From a checkpoint of a small transformer trained on Wikipedia.
Architecture: RMSNorm before each block, learned and rotary positions, no biases in attention or MLP, untied embeddings, normalized queries and keys.
Training: a variant of Adam for these matrices, 629M tokens, 4800 steps.
MLP neurons of a small language model. Each row is named by its layer, matrix (down: output weights) and neuron, and shows model dimensions 213-425. Each number is 500 + 40 x the weight over its row's rms, rounded and kept within 0 to 999. Numbers have three digits each.
A block is one neuron, or neurons of one layer that tend to fire together. After each block is what it responds to, as a language model described it from the Wikipedia text at the highest values.

L2.down276:485498494515533466550536455475426439478508545509493488498540517456532479467482466537465446538512482433508489543473491464546482509499485522444482539479534579576513541506461512495517503567478531480434512510535520530453439469436510507513525521467458467459450447493440459496531520572486509440464436414481514515510428498461513561497486473550528503479448496569525486490422535498587461447452503470392507530381482487586512534433540517538435495586471519534472483416522450493582480514512539439530481431501510477557477487447405445566535487533496452494456426496500435460518535459421514520539565530524575443478520457479497487493524527462391490477467478
Description: Fires on common adjectives, quantifiers, and ordinals just after an article or comma, e.g. first, final, multiple, every, next, last.

L5.down456:477493490562473503473525508476539530545512460487558494433506435539504400472462467520502498488435597466516531491476489527483459503494551598534460487511522524488457562519463565516459539543438509599406506505574486601543547413488528484569475430472518497541509528505412527488548577522511481468479552480468560476525555519476472494522506487431516527540435451490538519451479471450497501504436509484567523537547487563487451432468555501494499443537442485473503521499546520516394449476494513540531493469483551456472508551499513494466495517426531472537513485474537413530521505476536503547496483498597497517438498581482516507510475470479472507552524388
L5.down1087:532539521453447544542451459606472509535548493447492547486471460551445498488484430516485518526493438491497489527438453513488506495477582505511538488539507550538538554496542544453470473555428542572504523481532484526457514567498465496485539475512527499488577522517470428507512545450503533429539447565449505461488442465509489517533534432518524609541470473504604535484461502485505570488461520472405492513554492491518494461570449520472470516533457466526514474500475604491475506497533516539557529451469566483464535504458501498482434498535561561562606471551500521529514527525537451505553492441459513527483499511533488428444474510473461433568460518
L5.down1877:536549526595486528565485533489467436574489466519515533430491494461437439490486516521510516515475544486521481504483488506456462490485415518502447500460578479500476454459512538452517549487483526490506516569564494460474472466491443446485465517428476509520486528495415530527542453461549523514493511428557511465458486505531419499485518421445518536430484502565491496487548525534508546501419477482484409486532495526472521464492498517470549470462387461476522527397466592454504464491424576516495446545498502521549544495461521460406538565542490381490526517586533495579516448385476542552515520503487482531465542477496474455490525600504466420396514480
L5.down2198:489502510465493492553475544533500533478550444576508533460518506470480453472534452478488484512412504529598512497559541525481505538525505536485481523581507526557503503483467529474541542494454538550487447519501518524471477570462474511503513506471498511491452510474467533578460552500420469542486487513477549468495549520478467435465542542499509581461426414550505507509528453560481486543450493532509486498481466537486434483474456545537503522492450427538487487453580494492427463497541503454517491473494483484501438532471517428439516529532498472539498553419507555474421610546427442484521591471509490463515477505491534522494463500500535455476511507
Description: Head nouns after determiners, mostly military or naval (crew, troops, aircraft, bomb, gun), plus male first names like Richard or Robert.

L5.down1157:486488411487523550558476484464508503527568473501542534543447534563445525467511582490492549465539523537463404552509499533488487511486485475440502463448473580446468430485480459503489502506507520517489527579553530468468430469478496385568469511464513548518482514519465544533492479526494414510473472522513499533450462546478483472520478543478564516469476492567490561528464461419469519494508503419448400439490511548511538465571503566522522469480472546545487487459475516530492494482461473427544502491467459525521442463558463500377509515519476526513441475546454553534448532518507494501489418515479465538401556473521469476569527509490516506535530466
L5.down1303:509526515521459495535529487516481485533469548547551472432506605505504563524526554469508447504568456473541503479507475505485451500436532540464467443484507455460491478549466455451547543544484503530543521519524570499497483511528556499511458581464578548560531489497567491523540492496509477529424486464586403469518466488469503535514459557480483500557514441463563468508441511479495562519492493532504495464505515531408519400503461488459530400461493509519473518499483508475525476598518483414509513473501476501526497502525524470508514493517543440500494486600379549467587541528543445528470457563452469499484512444424417504495448409549528552458552529
L5.down2087:518512541524528429552498457564546517442452547501496482538532466448518445484493472498446513547491524488473513528524532515468565487542607489464463505423498517472532499552465512520499492513544511551481496502488493577473452458506530455533528508478531503513627498456547536503505477416523472452568493502406471445518513504474474509493488479519510505544515516510536569450522447466523454527446427495484457475473540476470517512528531454549466421594455522586479537449421556518447504488553528445522487498505506497538454475566545478515513442462593514419469462539509425464538446473516466552429500521471534493447505484526510527495463494528600446572564570
L5.down2540:490575533488538513530443498408549468584496551539535467500493561576525492447526557524441494535545485509495573516517538547487576529457518500416462483536435506514480433509516459494500509468493462518439529492508563529487546518492557542427505460524445524602468548451515503459491467474447451511417461466511469462548506503565550550577518476488475484544481447458462517466503490510481479465444465518530435396441599493506519407491518472515445462482491481490442557462510463555575519499476462450473513472499467501521449496561533506472476419486473486494476471514456457471478526481595458481461502556443465441536518518462517526481510520462508520519493529
Description: Forms of the verb play (played, plays, playing), especially in "played a role", playing games or instruments; also weakly various nouns and verbs in mid-sentence.

L3.down85:476566562488522582527541486541433529501521480457494479497488493479479519505521496563426487509432537470535522523552499512534483502468511562505423417542501456475507426566523496568459435554408525558477469434494540402515522529520505533486541456564522544526538463426446520517527485471517538531507473436548452372458465500522454533462505510479469474454446514488510472531453497515507492508465521514526517511471463515423475462544515499503519520509456467496483548495413463451532470468425489454488452554487520496538550468522393472444402430492476565504473496497409568506574447454519433435487545516559433440532489490510563507493504418578501491465501496
L3.down144:387489474541497560553556485464451471497501512446546444473497539477426553536436442537522468467479449508521457476487491538442503518445523505478481438458475492563479527476516446578489538521521444505496514570500533478494501506486527536481523498567451501577428433454500505490447489517508500541511503478623473587515482468477497426542450488487597541479515504448469557505524478465483510478523460521503531522537511510540454457548494454510519503513485517465602518529466455439533484554472473589463495486492536525498525489438491481523432545537497478445560514601520422482502567528523460535491524535510445503508453548476492470508570467503503451554508508
L3.down328:577473512484536467451428532559426523551496451458463470454536582467548536492507511436536495444520439496455508402450527449444532553519463450577528489468492575433549474462482486518534553586484417512469502518488454518498441533487497485541465484460567536589547573427488499503487499610459534479515469516542470540470478512435548569478501378572544515521520491543470468473452441531561401526442510502476496516454517494474536480478541497498547453478515481483493466470530484453499465487547523523460517455562435484573488508530463479528420485500526460436488468515500462481462532452556416477528535482429437442455447481488503512476525495469473462515539536
L3.down712:496451494566446520460475513552420449515534476515487576511519440471523540524502469510478559501512495526458541473458455495499506536573488532497471494458550544424521513477493480454547464390507467516528552482459494535472550520467567511517528481451482536474450520510538463474454571542532554518503572558475496550639529493514548507527519506500581531518478474549414506438493555511516450477561496579473518520483542471539525510478521505485479511480563431534489476489522479487497519510506499591483509545541439484539492480485522467563517490534535546485481521495461558491426499478447534464533563513493499469480511503498439581607502512494517455544509562
L3.down913:503583557475513501504503499461527413472464542445514626456534492540462471495493534498449550535521500536497539537571477488512469539498541471489483520491468489486513556506448471484550511538438519507553498480561451569500535510462501435500615511451555522473527525544417546456486491458452484462528454430488514495539522456465546466473540519505524463515480571547526464549499488419424489502410519543495534434491470536534538467490469548465534492559515552550494533461486545475434489513502494411490447537452500570474439619468575537567533471498480523556461445539498492491513430373421441504554550482516523443519503494510485516536492502412504455457468515
L3.down1138:489501580430484538512562515482554427419556441507524538523563495516464497477473488476529511484522420492493524538479517473535522429471485482552513460486536458477462524577468553456540535433507480509500587517509502458515532510537460533504526456514556544516516472536526479525460559518557431534462415536457451534505454472462523513520477536486484499491501490470476500501444501519483576510479487514506521381472532492465535487453395551503549537525499481536506402424550518479451481494490476497516533459498473376456523559496518523525479459536494514445578532515487559518482513456490537523572506487550442482516484577515469501504512435521501500455518609
L3.down1430:450539526503443507548517483536428542426499434494511549431550614516482481461508557542488514483466499515463548488457517503483485451518552523555512523513452576483517500541546445449494471564512515466486566514508557472492447567431481537558461475466469489473427543509443457512461565483496494486461441503437530483514525558571558515493432483520496506601506469584449549472460489492534468518392467452470525508418466480522409455438483531552448502497478512499442569554529508544458515498501533559469471485505476514524442507565489414552516544523451491451427513493529465597524526411502561443494457484492535551518538405477533494532498485506498516444477490
L3.down1498:450527482553528520485471503489443472465480509478507586378465499516480509536516463571538495584528480486410476477556545465570502494533451508525496608510542520528460518447509511541556526544506549503513528459515516494484506484479498496524514516424491498475412515548519557518512465515450525447531464437508434470557542407483495573529510536516576523439485427517495530499402499482476488533423464571484488491420522501461537458520573477510540526512541470568458587474493440529519458455425512445435425441542446508503532597426610494571471469555536490501525496462479482493504472455478469534531527435552482530492468486551504532524460501502592483465416473
L3.down1503:542466493516494432464479536547556533504502512455548504463543540525450496484513529544531551455531485487530460478466478459569510488543490423519567493518513546515514485462514442464487444539490611553472470559531533480474504557459505549572450483465521502489421456493523471553465495590498479539484490482471529493433494492415457533492436509472485513590445453503527497419432389490508467491480512448491495549445525531491417582432452525460440467517517512530503548489631482521551473480481518455499492455466505541514449511526503431488519510439472519510525453509511465443498430432507544480531477527509465515495485449494531528521507480531549422514506523
L3.down1851:530437535511476485513489483525500558467539533564543422495482481447479550469456577537532535559457437560547535434489532491452490448468425517459555482450517487488563466457515479586521471515536500457566534459511491553440500516486526502458516511561467495508511515436516492506556592473505515472521545440503590457531484528521432491552477483501549529543540396508482488486479543548474439528405488473506480465445450525498513425494435470562499523520465442496465502448444505525466515527491544540526506437472471386449566446527491521529494511425497538453488490477520541568514528480549531513497514461531511481413483430502503495459551538465463529503521456
L3.down1915:426502572481551537540575444490378423502536549538552559478558432475460511450510439555516523513477538449440494525537464513561471517495477549509505526495576519434525497534534490521525468459520576523528407379477459489546490443517469512476521422581454477565545500484472521514493562501481487487493500499494490469528526478522450499544507485527529551503503500498490525519487441505484480545542545504483468555492479471519542507552495465499464478561413493525465453544494470558534499446488519418457551440424478487508557492447430477505538418560438501490469418489489565473501564528482487454449602537544532497490475468501423484470450493453474467509579528
L3.down2327:491491512440519483431485593527536497504476484503414474518578500547409530467524530444502503492553540511454500530486454418498478487417501597560520522474539516485441532527502524500480454598496516456584517423561500543515442529535498494449497535492533491508474562525482535493488566445557519533564466446498550545489485462527457500488544502522575492560506550553508493550478508492481560482536563460492465468557610466568464521529551449485488524510471526492499489558534513467472511497508499497519533459571528508429518523481453457445526497477526512464540537469536506488479478448460535507493528447546525464544517513490492497419431534515571427575596496
L3.down2390:564526541488510466482481499539537484489492510475531532475426467417452530497538561491474542485497532483455549539385413537428490514383445433494450460465571507502512549498491514512469528531549507457522490437508441564525534516506491402489465495601472517557457480491477458526483526538524512536391467448464511500541512524529507517475574507515624522522543517472531457456441528568524495509487508494430536448490499558523481461519537535447471511511498498543467480508504540510475495542520520504489486480428454477529555501526468509489509516471504475453475465469481452482436551439539566407510477527576522482484473398474534510541453460519471467518535523
L3.down2434:502487495524512529486492518521591558478478457545544454526461494546494520440533496471498599494544492512609478495572457513565464549558488531507519498533533522491486550515464493497497436533509547571423482533562517474524525443409506516474421601545528551521490485497473498523404557512494561552476494483535512489590496526510473537444453492509515534558498507504579524448388476476484530539502498455475520430508528544462475562444458466399516482544497480527463531502606471532580531552505547471505471455522547402484487504536476516510550477429483560536489495436501477434525504408501583556514492512488472486507504488496515431506495459530555466519544417
L3.down2446:481483554519492505579506427563477442480492505498477568467474561539450504500502457488431472478430534531558541419473475583503505480433559536505515512528500528503504519519577522435511432507551494629463455482503490481487512527524470520498522507468522433524478475480499539533534544550453595557459453501570444541542467525493443510423446497466530561526447495459496461449491489514501494514479521469578490455527557438552543490505454529543559476530448534503561516465511516488483457578488481470460498527528478464554593484473477506556567449463432552491535500530502465517472515472401512501536520499479451549492505501527509533521530495542398426525557501
L3.down2549:454463530514496517482533434484540468480485511471556480521489566571573532519489488457491542502487461436506388565451455442474488522525532446494519542506513470537564524475493486527455495524534567518448516550537539499513502519456574522533464535452542555556482568448496479498439470522484466455515568468507503470536492512504466502498463538471481535556465524527487465506467514535538557503480559451527462433537503502515386515523436496504526489522543486542446583492629487492474483521468478445532506500487520506531454511588443460509514517524456490460500450481570567517517481498538579524514504490503450542481455485514409561465541466500616514543461514
Description: Nouns and verbs for processes, stages or beginnings, mostly after "the" or "to" in technical and scientific prose, such as development, phases, cycle, formation, began, starts; also table headers like Start.

L3.down37:466486447497510424560441521487468470523482443554436478529433536458461490548552517510487549502489519479371512541461530577427512516547435479480467537484537523465584475443559481542486470516537508462475528515496530485529421467444539535546467465458504481457414503486522527476471531478468542454472537500503523514569523520504531507564565473475483470501492477481506499478488486457527463422534560450493481488459532481521475506524467508476516521528475498462474512501518538473516560528509477502483468514532456488475502512462500453596513563522411558551511513512541535510598457504508498606668465510536467504444509479542372500488480446498471499543439425
L3.down283:542481441368550493465555466480518510500543545525495446491536506444470508468444485531523442561521513474498569513425478499434512474452495550537470523452473430504552469466479444499502470538531509466536417493455499488537417469528535465510446552529608521540452551514433500454452550470518578510510530467462508486513542463528539585525520506514554505527534517504482556469514441544487545484496470523549559493518448520493456473501479486501459459496489557528468480490498557433534485440509473518536534483487499416470494570460523482530495480575519529451528542552515549505450500436523555474506549518556497480539542528447509476476570491437514492449512541
L3.down807:500486482535456493572434552504517542577563484491458421564464526526563530486508528552528516487463485492513513472467464532511446527578538501525555549525481537505499484496477505457489510562481574544490501482507520531437407440466484549486516412533530511547503443461538516535484520551488436505481537518547485467535492537521558450451455487503523486554531453564564529468531451481485546466445504512509523569517502495503458480477466553538448463570462471505493484549508528506439508497539471444466497470449513560550536503476489529431466456537565488470429604513473523531477430471519410428508534536447499453551507504459522483583479478566487486495518499
L3.down990:544543468493524465461518464454488494472443491499484548524565545552552528457475505450515529420521544430441519503532549383551466515498538536531506475510465552550504542496481454526520485463463531465493573478462506563405438418446553518568468596458516510543456550552468554501488482518534459463473503455561503489447548542494471472530484483523489486511424489468502541544521475547506532562515503476480548553492542466547522500498529475498534530527509462491458525482537422469480443518531509419504561526506507489472502478482490496527541606523462467513565471527558529491498473527470548572509550559570528554516562478456545484502461521471515450501514444
L3.down1030:460442532522477451440446452516491500512502564495484558426547542570509463519532579473469483502486506545549552514511544497483490528498483442466526499552531541487426488448492455494498573497530451440436473475539541511460490522511475475486475519489492473473487528504484486480495554460461581406510471477511399471507541547513496448494478537539432487546405525496486498480529515500554484565537468513536520526516508438582511541490503516555524500509510453512475572488437484434510415484542539498482454588544515402530479483481522520465482426529453565568464480479578485503528402532500521480555549558482508486537519518491564492514525531475530488478507444
L3.down1199:477468531503474546473489507561512448470537491491491473535490520505545469463553513523499536517489475443454533570513458496510479459601460428478555468560532475512475490480558505480421493574578510493506473532470487481561459467488480561530455579509558458528479503457469530507451545519499550452505557536467569547535555464556537489475526515502528507532452449539524521478460521543509504430457430459474518472491502503509528466515519517456538495526507484497494486517622494514503571509460423435470527472484492512494567536460470516521421512508502572500504523497507525444486476494459494437536530518528480572486543421500413527556507509526533482554528474
L3.down1228:522529581491560514454422474448548474432489512442474500459547573524547460449538540527515455472581486508510503559501499519499489490527498440546510490527465409516557521489550520484449464486573573500508457533519526500496535426520450500504481504479520517539472488476542496506441547557508510500412457443502486523445494444413553506495605569471513568519462408505536447496509519514539521478442579532527533451485443428503439475557509534441572485466452450445527487516568477493523539468567483462421501423559541462520465466473476534454418491492509514518477469558512492447536434494544421513515491535592512528436507428540413400521529405444582460500500428
L3.down1370:520501497497450447453490462448397470553499547480445442468416512504509549467473479492528487518439528502497505503426489446430507579503509485547464451485528497467579489514570538390475544535543420513497426558452501537567474428476554489507495524582492509530532560511523487536519541481479446498494480420498546549555488508521499466466526529480567515464491573465467487495519521523461481508538458474544480483426582523562573460407517530476505488535536530462522539517506418485428557460455514594456463537500535524563486558534455512428512485534453500439455542519458430544417572500473541528519554486599498434480488491501481461484502436527488428501529475
L3.down1838:441506549466551556531427465447561565442487498476504484438510537448466467533488496493443449557522475553452518531543460543458499493568482479522460508550499484484445470431495531527448492530523565527498472479482507437442490496465506555551476497496475554492526478454490580569495489547502536526454496497507474519510540461501503522531578492490512532479524427547455486575559461458482502494524537497503515415493448413499452468473421496482526434462462439458488487497518474469539526444512415447420431465554462471517545457427495516509445527507543542474583477460436471470487414491492513522548538475515498535424470523544445460475552423455545531561519491
L3.down2185:571448518461503514562508492577465499441474528525442455543465535499567520485478456549468526557494475443468532457531480525479494559478519538403528555537582503521520456476561531546542493528466431470471488472518532444524534516427459477507507530552503478526518510447531513509406477484442513435443529489525448439532490527443499511582495479523481572521474426547539494510476577540441487450512523459490491488441486506444488473545487487533530497525543525544565581533459512524495536578509553522468482462525463573562505445498512509456446494490453513525452540557509496540495537518502502530494505413524455470494502431533485545501515468519523458526518580
L3.down2323:551576437514537478511525518466484506434547491502537583523526467521456487475455532514478526485502593487421560592546416532483496486533468471489507487515519583518566522473468461399494490551468506535495518448533505608524499508434405454559507536439525486505513440512514528448499482504438518528489479492460559510532524587452525482569556502513508600539502552441553508508497556497441455551468515523426514458541531573486584524471548506438440455491490465463506535466517505468503456490519508516582514503473482466501503433533415511518593423499499453534520431546536460463559554460470493570505516538534546401503469436479535477507530475472477493479483488
L3.down2332:470502568484471546530418485492497462484481464456464490464464507508517494479540475539450469517539516475477511578498459477468491466550447447470495505617466475524468420502488467497478475557567518479540466526507524457510490485474462537523401509495542527504460485478531547524468492559527524534482473509468506534515524471528513492503552529481479533452451417546500481522473470517481442470476489451513493492517473459514474439525460455458509529514461442507504495556627489443501525440488453423459459475497503479538574490423405477500439510541474485468588496455477492429460472535468492482549553489566509533508523423487411459480490470466520477519504482
L3.down2339:566534496468510463540479476465509429501556455500484493511428535446491455492572534480495476471499524475460528440545493460518530470471459548488470570569425489490490453428519516566480479504485483479478509452435519500525483515526502511579471570459462532487504574436497546523481605512522504420424531511539516502590522533490494487530542515501529459440561497516479424494541533466493539500450472435557484449507518439462523493515422461472531539467440501535543485534521577428449471494532537533503527534565530490478472492537542527547552470488454464510508535513488499410491431585521468492517477520541586538455525474520517510509440554542538535470467495
L3.down2455:472521520470483500515519594570475465486457498475487498473482507545494542492592498470505466499477510465512587549508487453529508544445515513495504542493504570532476474423512444579558503554439563495464462462444508496474479460507479466455522458537491483492533545431461604529518473541460508473550524495521548496533505584459463463575449509508506467445420419549478486518497512453534555437494508540500527504479496537516540510499469519539459472518457494579527497496427568404407439498515486466493516534570523484529463520466502509495445470599591531491511527497511444509515465551476443466447527534521442473508484549477588434497506527535494484478545509
L3.down2475:518562563486481468542476506547459483473462510469532523579525528595473513517491517517511559457451500523479480494449465511467525501458455467491518428481465485454497503518495473534472577576513495472462583429502583543411495476483452540505551482469527535484489526471448519516536492551521513440485531474476506476494423470495484547512521518479492505504519432516561497510448460494521485414541480528465496509549547520542490567535521492449556526479415499522558476529570457457522510524501473473547532469507539482507499462510457517492519500557556502517505508510434479496428465489466553479551519514511517498460496433558498552472542507496503425519445507
L3.down2506:515485477442498512563490460528509523548441577531533538535511456410491486441519534464551506475515466478525468509534451512556397491557455495525456511520541501463513525482514577485526475484491562460575467605545479551522582461442547516524488577433561468459427520508529531463531512504503518471454471514511459432517515546529516493445492460511508558564550485545497506491483527524502550536526467503498574504454453525510541487523500489500552451537498491535530413441567425498498469495484582472473491493494531518504476535487481452526482472421533368497405465466537520479504484463495474542528469514535524521483466473473487484567470485464472450481535524
Description: Manner and degree adverbs placed before a verb or adjective, such as formally, largely, widely, publicly, and the -ally ending; also sentence-initial They and When.

L2.down0:457505555472516541507468469446508557464528468519509467462559518483525488524502499464427514541497524506493542588509462554500504516524506476530510511554543475538462473420502535522492494535540552543494403541467508438518481511554470548528451496482517577492489526483535587549510549616534563481439535483457544487524492462523545521526555455524509512520526420497452435512547492488521495495486509425499528461465470461498444513485381455494515437477517416457475484456593442457518570451488427445464455414594476544492557432449526500525485523520528554451549440509491484452478443512481491511539544521553429515432550514555462470525519484507569539533495493
Description: Manner and domain adverbs ending in -ly, whole words or the final -ally/-ically piece, after verbs or articles (commercially, professionally, currently), plus some unrelated nouns.

L5.down48:368500471404469480445509521496474483531499471481487483549519417465493494501535486477496537512557493547507539499485493545575529521454489475465561424550521527510486447512533523462505553531588433515523457557496450475486515423528521555559426461478473536542488513478480508585455441484522506534468455520449477434504512415498475518499502465501464529524529478424525545560555459455535536425578443483504450529494484513560513493542442532545424535515531500474474544528560455488476569485545429499532494452535550462521501523530392541482461548479444518466507526536505498527477496523493476557487544591559463529492531572471518538524533481555615510479497493
L5.down405:460512532483478507433492474501496454555482506491549492576474549473504487523569593506455515475503508484522460560477494492456440494581447469467524517479482480500466474475530491499417441542592521499500472497560487519539527472531456544529482529442511523528484526455533531546505564492454549562530508477506488490504468475530537533524552556484459551546477444481513487528496456493487586455410497464487474507479468520460477510511534466467528493549504465505467497557600470474478571515527419430461521475496513434468566506479460509466450507581516495506546447506497560455508477481508446479578546538579559507483504506552496486513520439494501435513521504
L5.down1322:473528533483488535516552540552543445482492498494495443463494491492510460527563527478503491458535495404497530539582456451558486473539502442531609539540539494474435477426516554520448510591468506509489512471523445474500472521523500493481511470485449471503502541485446604544481470481510556550530552519413512459508488511501555560512508458487582510481499471492516481506481481558493551405478497541486520482494550469509438468528569555452507469571557486509477509486576507454516466538455434430464517523528434530486515520504420451514449463551556509527475470444502557492463482492443472421540473491516525503538513488440505530624491480515510427556495483
L5.down1467:541480475560486534425496505474513507500418553447506553585490464517513571505559517507514507431460536502525500493443512459564490494492511484420474519481522467558490507434557494578503475522507476516477504496513479493550570455554482465447448573524463564573476547502543534525416547498494451437514532500531514523490426527538433521534464567543534444473502538496507485436552492471477590495497507506516471523503576485515493463460495457499492455501465424505465533488524510565383548504539490437471488427478543488498573463522490515525541475528530506541491457540507514413534493512526445526495470582542561495475525500547516548441544442557510459462507518
Description: Adverbs placed between a subject (or auxiliary) and its main verb, such as often, also, usually, officially, previously.

L2.down689:467513508546519484511513434576510612453549499532519466474478526533497456556502494514507596454548482500449494547501468468558493527524577460464492517558474596593546538447526422400504508509462520565542516464550487566572505476459412550560444600440514484550424471571509433491501535516459506447481495534492464480516490505523522487497479468467499575519459474497513548478425434503491456493498494466503508537461510532510507481434399536514483460523523536449533473478633505480431498468441498513503527567500488553466463503466604515486528537514494538520500519517480489531556512471482510420476514513477433439437510483472466463505518414536505458497525459
Description: Single-syllable everyday nouns, often after the or a, sometimes opening compounds or longer words: water, war, prime, ship(ments), power.

L3.down220:519559473431475504565530469453488470514444469540528502501481501520528560464543482538497505496499523528441479551458548457552505514488559485531450484476525529493571500506562513466413515508502550499473476548476496472494505459452518568510505548484533546533526504525461595496471507483470539467439530472461503490445517460519554534550436550556457527480501455518464516468503488498479511492547446477530453385536513566406483460511489488457534520516532429467476556514481504546474533466520586383502498584509536587491465506510499486484518450570557581478465547561513482524444555421444528469534501479565453515481489468503492462447508431457438537490478516
L3.down417:563543515474415488547500486483516511528491456516515513367396507529515495530588537521583495451437490500491514466554468442548531541536456467523492465454468548544487521515560489493519424468613520558470512502509477498520456489461493498509564478514468572550523563513559482465547516502434509538470528500470467567510448570506523479517551534426500503578508462512550486464465502560552580543450503525514447490534454592464494563431454499433505564503558485473516471475470465422567551525557443531498515447479569512472539530546576518569513533471456509587443532418529554529542543518503498447477515501454469509456509500534437534532482516481566531499529544
L3.down436:509518501474542476495540539451474472494514520570468505517453500566535516524522524548481504497439540532511512451529562529521471517502521484436422520498544531459464453492448538502471505584517487556521512398539559449510549474514479472477461488516491543500520502407465491530454508492475464491488469544516481533593534532493467507502465520459512490510576495523389485570498507484504542496471530502567404491507478556387469414438470486577463505513436455569479480470512466525442496440553537509496476471458478476475524534525375522481489563546531474494495545541542516432507597432484455423491535546575519494505438489500548476517566543468519518482505531
L3.down695:527545468464499528488549440509504503471435497491512527485470508462517465515537462453458433472502513516534502521482541471473522464503489504462433535466533548574498461482521479455570530449484538552509421508518520555501554515518441620437502532526504459476518489521560456466544491558507502467502455531536508503450506473468540523530521536487479433521463528493478426526481420516513450535485541526508484493489544511530484520488483506551530503522501487460447547458491519522475471504457508525595509602476468550497503507541547435428524514456478472496447554559488398484616480471530578470505483494550426493530458572479487501539557540505421521493504509
L3.down822:532500473541439539488508564511493492456491497435455537472426561483444479406507433531546504521504516545492494487508510483523516499483537434502462542562553552546503508475500537529481532494487475558536525554537417548446541535520544492491537525561442478498440497463524568455565425491400538440562484506506457498501459485565494500471529548521522435456491485564512516480518461499470522471486493526455529516452465533499421528567451476482422525521486504453562561471519491510531467501422539509550513445513533499468528530406539511496497520483531416504489457527558504534612559459431489478454495547464492491485485493471492545513464495425451574511505480
L3.down861:503553501448448562478512515504490529514507444487523487425470561479432495478517497510476482400514496539511468498505545529491561525451537508508454454494598546495518544486565549485526440508514469519472506537500464585475508420545555534504491501502523476516528537518486467488539435523457511461515492451511575529479495476548560559465460482501506553530494458516510499521472558500540470553510402547506498423510498583457414432530464472506489520542507510513559491537551505475485479475481467458537471465499510453501473477464492466447561502412485530493427508521521508505614545453445458524443509461506472485479505539490504532499505523456507546458476511
L3.down1322:539452463495552468473517451482450543444486528534479596461511479513513412458526545485422560461468466512548479500404539519541561490458529466434495525507449549573521577470522504470575478540444519539414562551476519478489549472504478555507537516560419535587479573500511559493481501559452453484544555526589502504481498504495584565536481492601445594513483534469539503497509458478481455464542551523531472456466495515508457476501454506497475455481484506511363469485571496437443583480493525439512539469515488506470458524520480570488540531555472526472483480496470551521477534490547548561480442542495460476466487564511435514495481489559471459548520437
L3.down1792:469487529511527475529485495552507447500481516482510622472549488508497511504675519509443463456511507591515525507477534524606495471487494509485516479506507449538472528496487487528567429493474402509545527514482536502478486487504535513464487526557517523502446491426516538477542527500431492484501561509453467466533463519529508567486437472471488454542514525438482475453536483536481499476541577524539426483496493530445488478525425542517543463534513487452549465475531476463497509484494490467545439473462473502450450535506583463509618523494444577549417571503472501460527468466504514500522517552523571484472552465488494584566501499518502467466587458
L3.down1828:526457515484530489393482489557543578510462450599531531488498498465468437580609544467531453487508421492514543461452487445549555525440540516543503483509554520546521454517448490453450454499482470568460546602509487556544451508537479479526492561531476466482506520501548500508460542498493516482475509501527513502522474486410499491542522529481418488445480503536458492449521484541438480473491542443492449509504495523487483474460542449469538485520564494460530510544461542478490508551583396504488501462493508474515547529511586497525527502535478510467510545489561602490505512504436487466443445514502553570504486511526504591470479419488483509445516477
L3.down1834:479503518507473509490385410436392492504498508521478557540481469470472486528535518514490533482495550463513519497454553564608492484505535512511510468529532441536530503512548458484521516525496494549495439544486510489403455533494500463461505517489504548488469577523511512533547531466475577457522534458491510477494500483535560531496549536503543561554519550515594516501498521496439453521487456518494496509488532514523430479437462582467449465502497462503473448511510550423444537468471520483532594508473420546468447502530581508498533508551500536473454487390477506550514523487484516487511533550413513523459526527445525532502437513466456486519509506
L3.down1878:530530439468504504507520511468505493525593476489559527465487527487517527468565558550478486495462455525454452488563552518530519477475532554465456544536515468516470536520450503530553542547542454535447542541474507490500476479466499548472539560504500487439534576516487459463523527529488530483453487480502453505555519500536547471479452572498475568484481462526529441469505520547517431554506547543526442480570459482491518498534511539451477506524481531435540436518488542465487520488463455518477475495549564432467462529496591469541539578440492463578519539530484475482534485545453503470503493519488482471466498538549490555466501451494480542518480441
L3.down1912:516467519478476510483566521553485461558524490515544472454401476494508510517555575566518505502453502576493462525524361438523522459477523464542469429487519524481455502468448498555464436496539508566486547489520472528443455445436466508549548492545485599457530553443484448456471563482433443452499527530474470550520493500502486497498476508488526560502478514509574529477516538473523532545495586466483435471503530480463524473523510552559460558513511491547471497534520485476541508546441502497535508532513530529537471471503547548523489409433485503544452449537465620366507484474460510490479500502484577536501490462535428512511486439486521504461559524
L3.down2341:458518375461533492554516471492521477397544499544518522478442512550471479446525479500496464514545556498463525487530507494533516472455572509477548482496465470548540517514560481514506477483491532506471538511548498517440554535489473468514561479500450501494481465509484477520503487442473446510448509484463482471583565462490549528508521504496460566521563578482486550449424552524520511548464456512496471490513465532492462489515510532458524506495504464514481451489501493487456496506548516490523498514413517518465547552512585500457426540504488511547509519511518491492516402401509520474496516560533549470474557510474484505485399519438514493524497452
L3.down2417:532514535375506507473516487535480491498529518459547555488470494471468462504589516383512467503491523494516494502544482458449525467421454517530457489488500441477487527517472466532473433526484510538469496548576502509494530489439480440467582493513476456503529553537528442461545502483461539504498518399492542540499475479520512555414493556433473599477540452521521488454494495535553508529538480532531502482523504443519520453482504504500502529520530519498514565480517455459520541474508445483534511479453484485540517483473519454430565484462464512481462474446485467471518568488489535466471550539518548531490430421552476574478583500499541469546494439
L3.down2545:457500445542510501495557438560509527492444468451547520398454478519467486465529503572471523456567417560522526543457505492492522554532563488439397552590501541524445517501550557486535553495482515568526530542499502539544477562488498528537475489557447524517501455537534509483433496572477454435495514522550538536477489502557551542476513522473512561480459458493489489474524456522470470525456491502489464481488486542486401530494456518546503550580510480463413519490532541456403499551449491470499520487469497437489579490484541549409555497507489511487524571485474507536565535450475523509508474451505458571437533588485426508472542452489426530535508477
L3.down2548:485494518548538441585495452534433509469449535490492517571507502511549424540492500537441498466524496454507547477459463521513510455498496564476501543540494511526444594492573564470583524565508486521457503477445484542471522488486436528579470482516480488506436460566515440523465567499455449488499459408557479515519490489462559520421450539542541587515467503473461491501482465526466503514549491462469449505460583448525519490492478408543524509489460441461493512462542520455429484566514518509521492398485503532521520560547539547477490509486508543488513603485516493583484475520488546547499556476488475485478581506506522540503533453512482497529485534
Description: Nouns for watercraft and water bodies, such as boats, vessels, destroyer, ship, Bay, Gulf, plus some words starting with "bo"/"bu" like boyars and Buck.